config = dict(
    hidden_act='tanh_gelu',
    norm='rmsnorm',
    positions='learned',
    weight_decay=0.11,
    warmup_steps=352,
)
MLP neurons of a small language model. Each row is named by its layer, matrix (up: input weights; down: output weights) and neuron, and shows model dimensions 288-383. Each number is 200 + 20 x the weight over its row's rms, rounded and kept within 0 to 999.
After each neuron's rows, "fires after" lists the tokens most often just before its 100 highest values on Wikipedia text that the model never trained on.

L7.up737,197,185,179,216,191,265,207,226,220,228,217,239,206,211,199,199,196,224,186,193,212,182,196,167,182,227,233,147,180,197,224,182,161,211,200,196,217,192,177,203,182,191,235,201,219,212,223,205,192,197,177,210,183,225,179,225,192,211,173,196,195,197,223,200,188,205,173,182,197,185,203,160,195,184,191,194,200,175,195,205,194,202,213,195,214,216,191,200,210,233,204,206,196,200,182,211
L7.down737,211,209,196,235,190,147,169,211,220,196,192,195,187,215,209,201,175,214,192,204,221,205,208,208,202,189,144,225,211,202,195,187,216,147,211,172,201,181,211,217,205,210,189,211,187,188,193,179,169,225,184,176,201,189,219,200,202,178,209,180,188,235,223,194,204,205,226,192,237,220,179,246,191,188,196,179,189,223,213,224,193,173,202,221,158,173,204,214,221,200,203,197,166,211,204,194
fires after: ","

L8.up477,191,153,232,227,228,202,215,219,178,220,210,203,219,214,206,194,211,188,179,217,196,201,184,219,213,201,206,164,197,256,184,211,174,231,204,189,159,222,180,176,230,201,198,182,209,183,178,212,206,201,191,193,184,171,190,207,168,236,189,196,180,194,242,187,242,199,197,195,217,191,176,175,188,165,193,161,190,191,213,232,152,169,228,194,176,193,188,189,208,208,212,197,179,234,215,212
L8.down477,201,225,202,186,179,216,192,215,187,190,224,193,178,243,166,189,192,199,219,207,214,190,189,191,164,188,205,219,212,169,223,200,211,194,194,221,219,166,236,195,158,191,228,222,194,223,209,195,177,198,178,214,230,222,238,193,200,190,223,209,204,186,187,211,153,222,178,234,191,198,211,194,217,209,198,229,210,201,217,199,217,201,175,243,208,214,195,223,207,221,228,190,188,224,229,200
fires after: " |", ":", ";"

L6.up595,203,190,210,226,199,245,227,207,223,200,205,211,208,193,205,197,197,165,198,194,203,192,155,191,192,177,179,170,190,227,185,178,199,196,170,163,206,196,184,175,212,212,208,199,183,188,189,200,193,217,232,208,211,195,220,194,165,194,176,184,225,183,243,129,168,228,211,202,200,224,218,186,227,212,203,197,192,201,192,218,209,211,217,191,196,209,209,202,244,178,238,203,212,227,216,168
L6.down595,214,214,164,194,195,210,182,202,174,240,194,209,177,227,198,192,176,231,206,193,190,198,242,222,182,177,197,214,212,192,206,195,177,185,205,217,222,182,199,221,165,196,197,192,213,220,204,202,231,183,173,210,201,209,183,218,194,218,222,230,167,224,189,250,216,190,198,207,215,168,173,215,163,193,205,187,223,217,226,202,168,193,208,180,216,191,212,187,191,217,191,204,182,214,159,223
fires after: ",", " Adam"

L5.up67,204,203,206,189,206,185,207,216,221,207,192,207,214,199,178,211,160,207,171,228,228,195,214,226,208,205,213,211,150,222,175,217,195,184,204,252,150,197,205,182,224,187,211,202,193,168,220,192,202,158,161,215,198,195,204,197,203,239,174,213,181,200,210,197,205,205,198,196,206,168,201,155,214,158,174,182,201,205,185,205,164,184,188,201,196,215,216,215,198,215,176,195,196,213,194,212
L5.down67,199,212,184,181,178,202,207,192,184,176,218,205,170,208,233,147,236,198,229,157,171,177,194,199,208,221,220,207,236,137,196,182,171,216,207,193,271,217,191,224,205,218,176,190,197,213,179,197,181,189,215,197,212,204,183,153,200,228,190,246,242,191,191,216,186,171,212,193,163,193,195,269,206,220,244,216,219,206,198,182,193,208,225,183,211,207,185,187,214,193,199,211,242,181,218,189
fires after: " ", " |", " not"

L7.up900,190,177,185,243,202,256,228,218,176,201,187,199,226,192,193,178,200,194,217,197,176,221,191,227,219,207,226,193,201,164,183,199,180,202,209,193,209,197,190,198,208,182,183,184,221,182,174,202,220,224,198,194,211,214,190,208,171,219,177,176,191,188,218,179,202,170,196,181,249,202,167,164,180,191,173,195,182,189,172,198,193,189,184,201,226,199,165,249,223,205,214,187,189,222,188,186
L7.down900,210,217,220,186,174,163,197,183,228,195,188,199,194,194,237,204,201,169,224,213,206,182,233,218,163,213,203,209,196,220,204,172,217,210,212,205,198,200,209,236,209,195,224,214,188,190,235,177,197,203,209,201,221,177,231,188,225,199,191,167,214,218,175,183,190,220,200,196,204,187,176,195,187,216,200,199,240,216,181,220,151,224,216,210,173,250,188,157,206,188,178,219,221,209,192,196
fires after: ",", " is", "ia", ".,", "te"

L7.up52,188,215,218,167,181,214,211,185,213,207,206,182,196,236,201,198,195,201,188,209,225,163,165,196,205,210,200,205,188,228,176,176,222,214,206,242,192,195,241,178,209,198,196,200,196,211,202,182,179,198,190,208,169,232,220,221,188,231,201,220,179,191,235,181,207,202,170,194,240,154,185,201,228,224,165,202,209,169,178,197,214,209,211,207,205,174,199,202,184,183,214,203,179,220,215,192
L7.down52,216,174,164,169,207,177,169,188,183,166,207,269,224,200,207,176,197,201,181,195,202,153,180,231,200,174,218,208,177,179,220,218,206,201,209,201,228,209,187,237,181,209,242,182,204,198,213,206,209,170,171,201,194,206,224,148,210,198,226,187,232,226,201,229,205,202,167,181,186,219,186,226,192,203,209,196,179,241,213,188,179,169,213,210,160,188,203,203,211,222,184,183,180,166,193,201
fires after: " ", " f"

L6.up118,201,185,206,216,178,282,240,209,219,204,215,202,188,199,183,165,176,186,199,240,222,204,179,239,219,185,198,192,190,225,220,199,212,187,208,219,198,223,198,197,211,202,194,204,216,213,174,200,224,250,202,179,194,226,178,222,179,220,179,196,199,197,241,190,184,214,211,208,224,169,225,176,204,203,180,212,195,200,174,195,214,186,197,201,205,211,185,209,205,165,180,201,180,208,226,220
L6.down118,205,188,202,201,233,186,186,211,163,190,187,223,202,169,213,230,183,211,182,196,212,209,204,151,193,177,165,180,210,193,210,192,163,189,176,221,230,221,197,241,203,209,206,192,189,204,211,216,181,210,212,217,183,204,202,169,192,194,204,227,189,184,193,236,221,200,236,233,169,207,200,179,218,152,221,185,206,188,221,221,188,200,199,178,212,201,170,231,213,179,232,188,200,174,168,176
fires after: ",", " as", " that"

L8.up1079,194,196,190,221,206,222,177,188,206,199,192,205,191,214,204,213,195,212,196,212,225,207,242,224,184,174,217,201,178,225,197,205,192,179,212,174,204,221,204,185,221,199,174,199,197,177,218,190,219,196,183,237,195,214,206,229,196,174,186,213,119,179,198,163,204,180,230,185,229,138,184,202,201,187,160,188,196,191,194,210,183,180,206,197,246,176,214,199,193,185,218,197,185,243,157,182
L8.down1079,217,206,228,184,200,198,226,225,227,175,194,199,183,178,192,170,198,194,200,191,224,215,181,159,222,206,219,181,219,204,180,182,199,248,173,209,204,159,221,173,183,210,225,215,216,221,155,225,190,196,220,167,203,189,200,173,190,229,221,191,224,225,192,225,231,210,192,225,181,196,200,168,190,211,236,171,198,212,199,204,200,194,193,196,219,230,212,208,250,233,216,212,142,200,238,205
fires after: " is", ")", " a", " =\n\n", " was", " "

L5.up1249,206,200,173,194,199,236,185,222,191,186,204,174,196,216,187,184,187,207,191,256,229,176,173,206,214,197,211,160,188,194,207,193,181,191,203,223,189,196,204,213,230,207,189,194,175,205,187,218,196,193,204,204,200,171,212,225,165,175,216,203,168,227,277,177,198,186,194,171,199,205,201,200,205,168,183,200,227,200,210,179,178,197,185,226,186,181,199,220,203,187,205,195,218,217,187,198
L5.down1249,183,209,198,207,177,208,208,206,223,196,210,203,225,185,171,194,232,213,189,159,202,213,261,202,193,199,184,218,198,197,214,186,211,223,210,191,166,195,184,213,178,223,184,208,226,215,193,174,205,197,201,195,218,204,168,186,208,225,182,186,207,165,172,193,184,201,204,203,184,205,207,211,188,232,184,180,193,201,206,202,231,210,232,154,203,221,173,212,188,207,198,223,227,184,186,219
fires after: " |", " ", ";", "6"

L6.up680,185,201,214,212,173,229,210,231,195,198,214,220,218,182,219,200,177,197,195,186,221,178,201,183,208,210,236,152,140,221,167,168,207,208,177,219,202,209,181,173,235,209,226,196,192,178,208,224,224,244,210,224,194,185,176,215,200,208,160,211,203,182,208,207,193,231,212,210,194,194,199,200,222,217,238,209,180,189,197,216,210,189,223,216,223,229,172,232,228,226,195,175,204,211,202,213
L6.down680,216,208,193,201,225,220,202,173,191,178,184,214,170,231,172,192,237,219,202,180,205,200,169,209,173,202,175,223,231,189,207,215,208,179,216,209,227,206,209,208,161,189,206,192,212,189,180,174,210,174,190,193,189,203,205,178,185,216,220,210,183,225,213,193,206,154,207,170,244,170,196,194,165,162,186,178,217,216,200,216,193,216,210,199,194,175,220,183,186,191,207,211,172,225,167,208
fires after: ",", " and", " Sch"

L6.up219,199,199,210,208,179,214,211,226,174,206,211,188,207,219,189,165,209,210,193,242,226,183,165,193,203,222,192,192,185,173,234,195,176,178,222,274,197,185,214,206,187,163,243,192,204,217,159,188,233,215,165,212,192,224,156,181,194,206,208,182,176,189,206,147,199,181,201,188,204,192,207,168,195,167,213,186,189,221,217,160,219,229,208,193,188,183,217,192,184,177,229,184,212,213,187,201
L6.down219,199,216,171,209,208,202,220,198,195,180,180,187,207,194,221,235,198,208,204,209,225,210,208,194,175,189,196,191,239,181,186,204,201,198,203,203,212,181,249,180,241,231,161,188,175,158,215,207,170,178,213,196,166,190,202,233,194,191,191,180,194,186,161,185,220,190,205,192,153,214,183,197,235,213,219,206,206,161,210,228,154,195,166,182,176,223,214,173,217,189,187,195,215,194,192,214
fires after: " |", ",", " "

L7.up1120,204,184,177,214,190,231,225,193,243,212,212,230,209,208,209,188,208,195,204,171,200,221,244,211,174,210,208,213,197,196,213,191,202,158,220,148,189,198,186,173,221,171,186,183,225,211,173,199,215,217,181,193,199,238,172,219,193,236,157,193,209,181,207,170,200,209,212,174,198,197,192,205,173,190,186,165,206,222,177,214,231,196,190,269,215,199,197,247,187,219,237,195,204,238,203,243
L7.down1120,219,195,223,212,193,172,217,199,180,194,183,173,194,201,201,245,161,191,200,183,228,206,209,207,233,200,188,193,196,225,189,212,187,216,198,236,215,202,213,213,224,202,219,222,177,232,176,213,189,173,182,194,160,187,198,156,203,181,206,158,202,219,210,192,207,208,179,253,222,191,191,189,210,199,209,208,202,196,224,211,182,200,198,180,198,230,197,154,218,192,211,195,204,205,173,172
fires after: " is", " was", " as", " are"

L6.up562,202,178,229,215,204,255,229,226,189,197,187,208,217,198,207,195,187,191,179,186,201,231,194,220,184,210,186,164,209,217,230,201,196,208,198,180,193,212,201,187,199,220,211,181,191,201,190,229,228,227,201,240,234,197,213,181,180,208,165,207,166,216,213,215,243,183,187,200,197,192,183,182,199,182,200,193,231,190,187,219,203,204,198,180,201,230,196,192,215,191,214,184,176,235,210,194
L6.down562,207,196,187,179,177,189,152,190,205,201,219,177,195,215,170,199,199,223,242,173,205,191,172,176,197,192,200,211,223,243,152,167,187,214,144,222,190,213,185,197,244,208,192,227,202,193,220,206,175,176,180,200,194,200,225,182,183,199,203,193,239,165,247,221,189,224,222,199,198,244,213,220,212,202,159,203,202,221,217,192,220,212,186,205,169,218,198,184,204,246,202,208,194,220,199,199
fires after: ",", ".", " was"

L7.up303,191,174,240,212,193,230,205,239,167,199,220,200,218,190,190,169,219,206,194,211,215,204,160,169,177,197,189,176,176,210,188,183,188,206,213,232,222,194,187,191,208,217,202,192,164,192,200,205,223,218,201,175,218,186,188,196,176,193,209,210,164,194,215,177,203,207,192,208,195,225,218,217,218,178,204,185,163,228,192,218,191,163,210,189,174,205,215,209,201,198,188,199,237,200,212,201
L7.down303,212,186,180,173,206,193,211,177,165,193,194,192,183,209,193,198,192,197,224,185,217,198,197,202,190,179,206,199,223,195,188,219,218,196,180,181,222,207,205,201,176,188,199,196,191,221,187,199,203,184,219,211,189,225,193,221,232,214,204,207,193,191,201,227,186,185,210,204,154,208,197,181,222,214,133,202,229,193,180,185,172,241,189,212,193,207,195,184,263,206,192,172,170,230,196,155
fires after: ",", " ", " K"

L7.up620,198,182,229,216,209,223,191,204,206,240,199,201,214,211,191,195,203,211,206,211,229,188,214,179,184,162,201,192,172,212,215,183,210,195,204,200,210,174,216,211,218,234,203,209,201,195,222,185,192,236,188,184,200,194,225,199,155,180,191,184,153,186,188,165,199,191,191,200,240,193,236,216,216,165,166,202,180,202,208,202,176,169,194,224,190,214,209,222,207,215,182,191,200,236,190,238
L7.down620,188,179,215,197,207,157,219,222,187,172,184,211,177,214,192,197,185,178,200,192,212,196,207,183,148,229,226,186,183,168,158,252,201,183,208,219,230,175,188,212,204,215,186,196,207,228,185,224,180,161,197,167,186,200,172,172,209,191,189,200,198,182,207,205,229,198,231,185,199,201,210,217,194,242,215,199,183,204,236,231,202,213,203,201,178,184,199,200,250,225,190,182,177,198,171,164
fires after: " ", "5", "2", "0"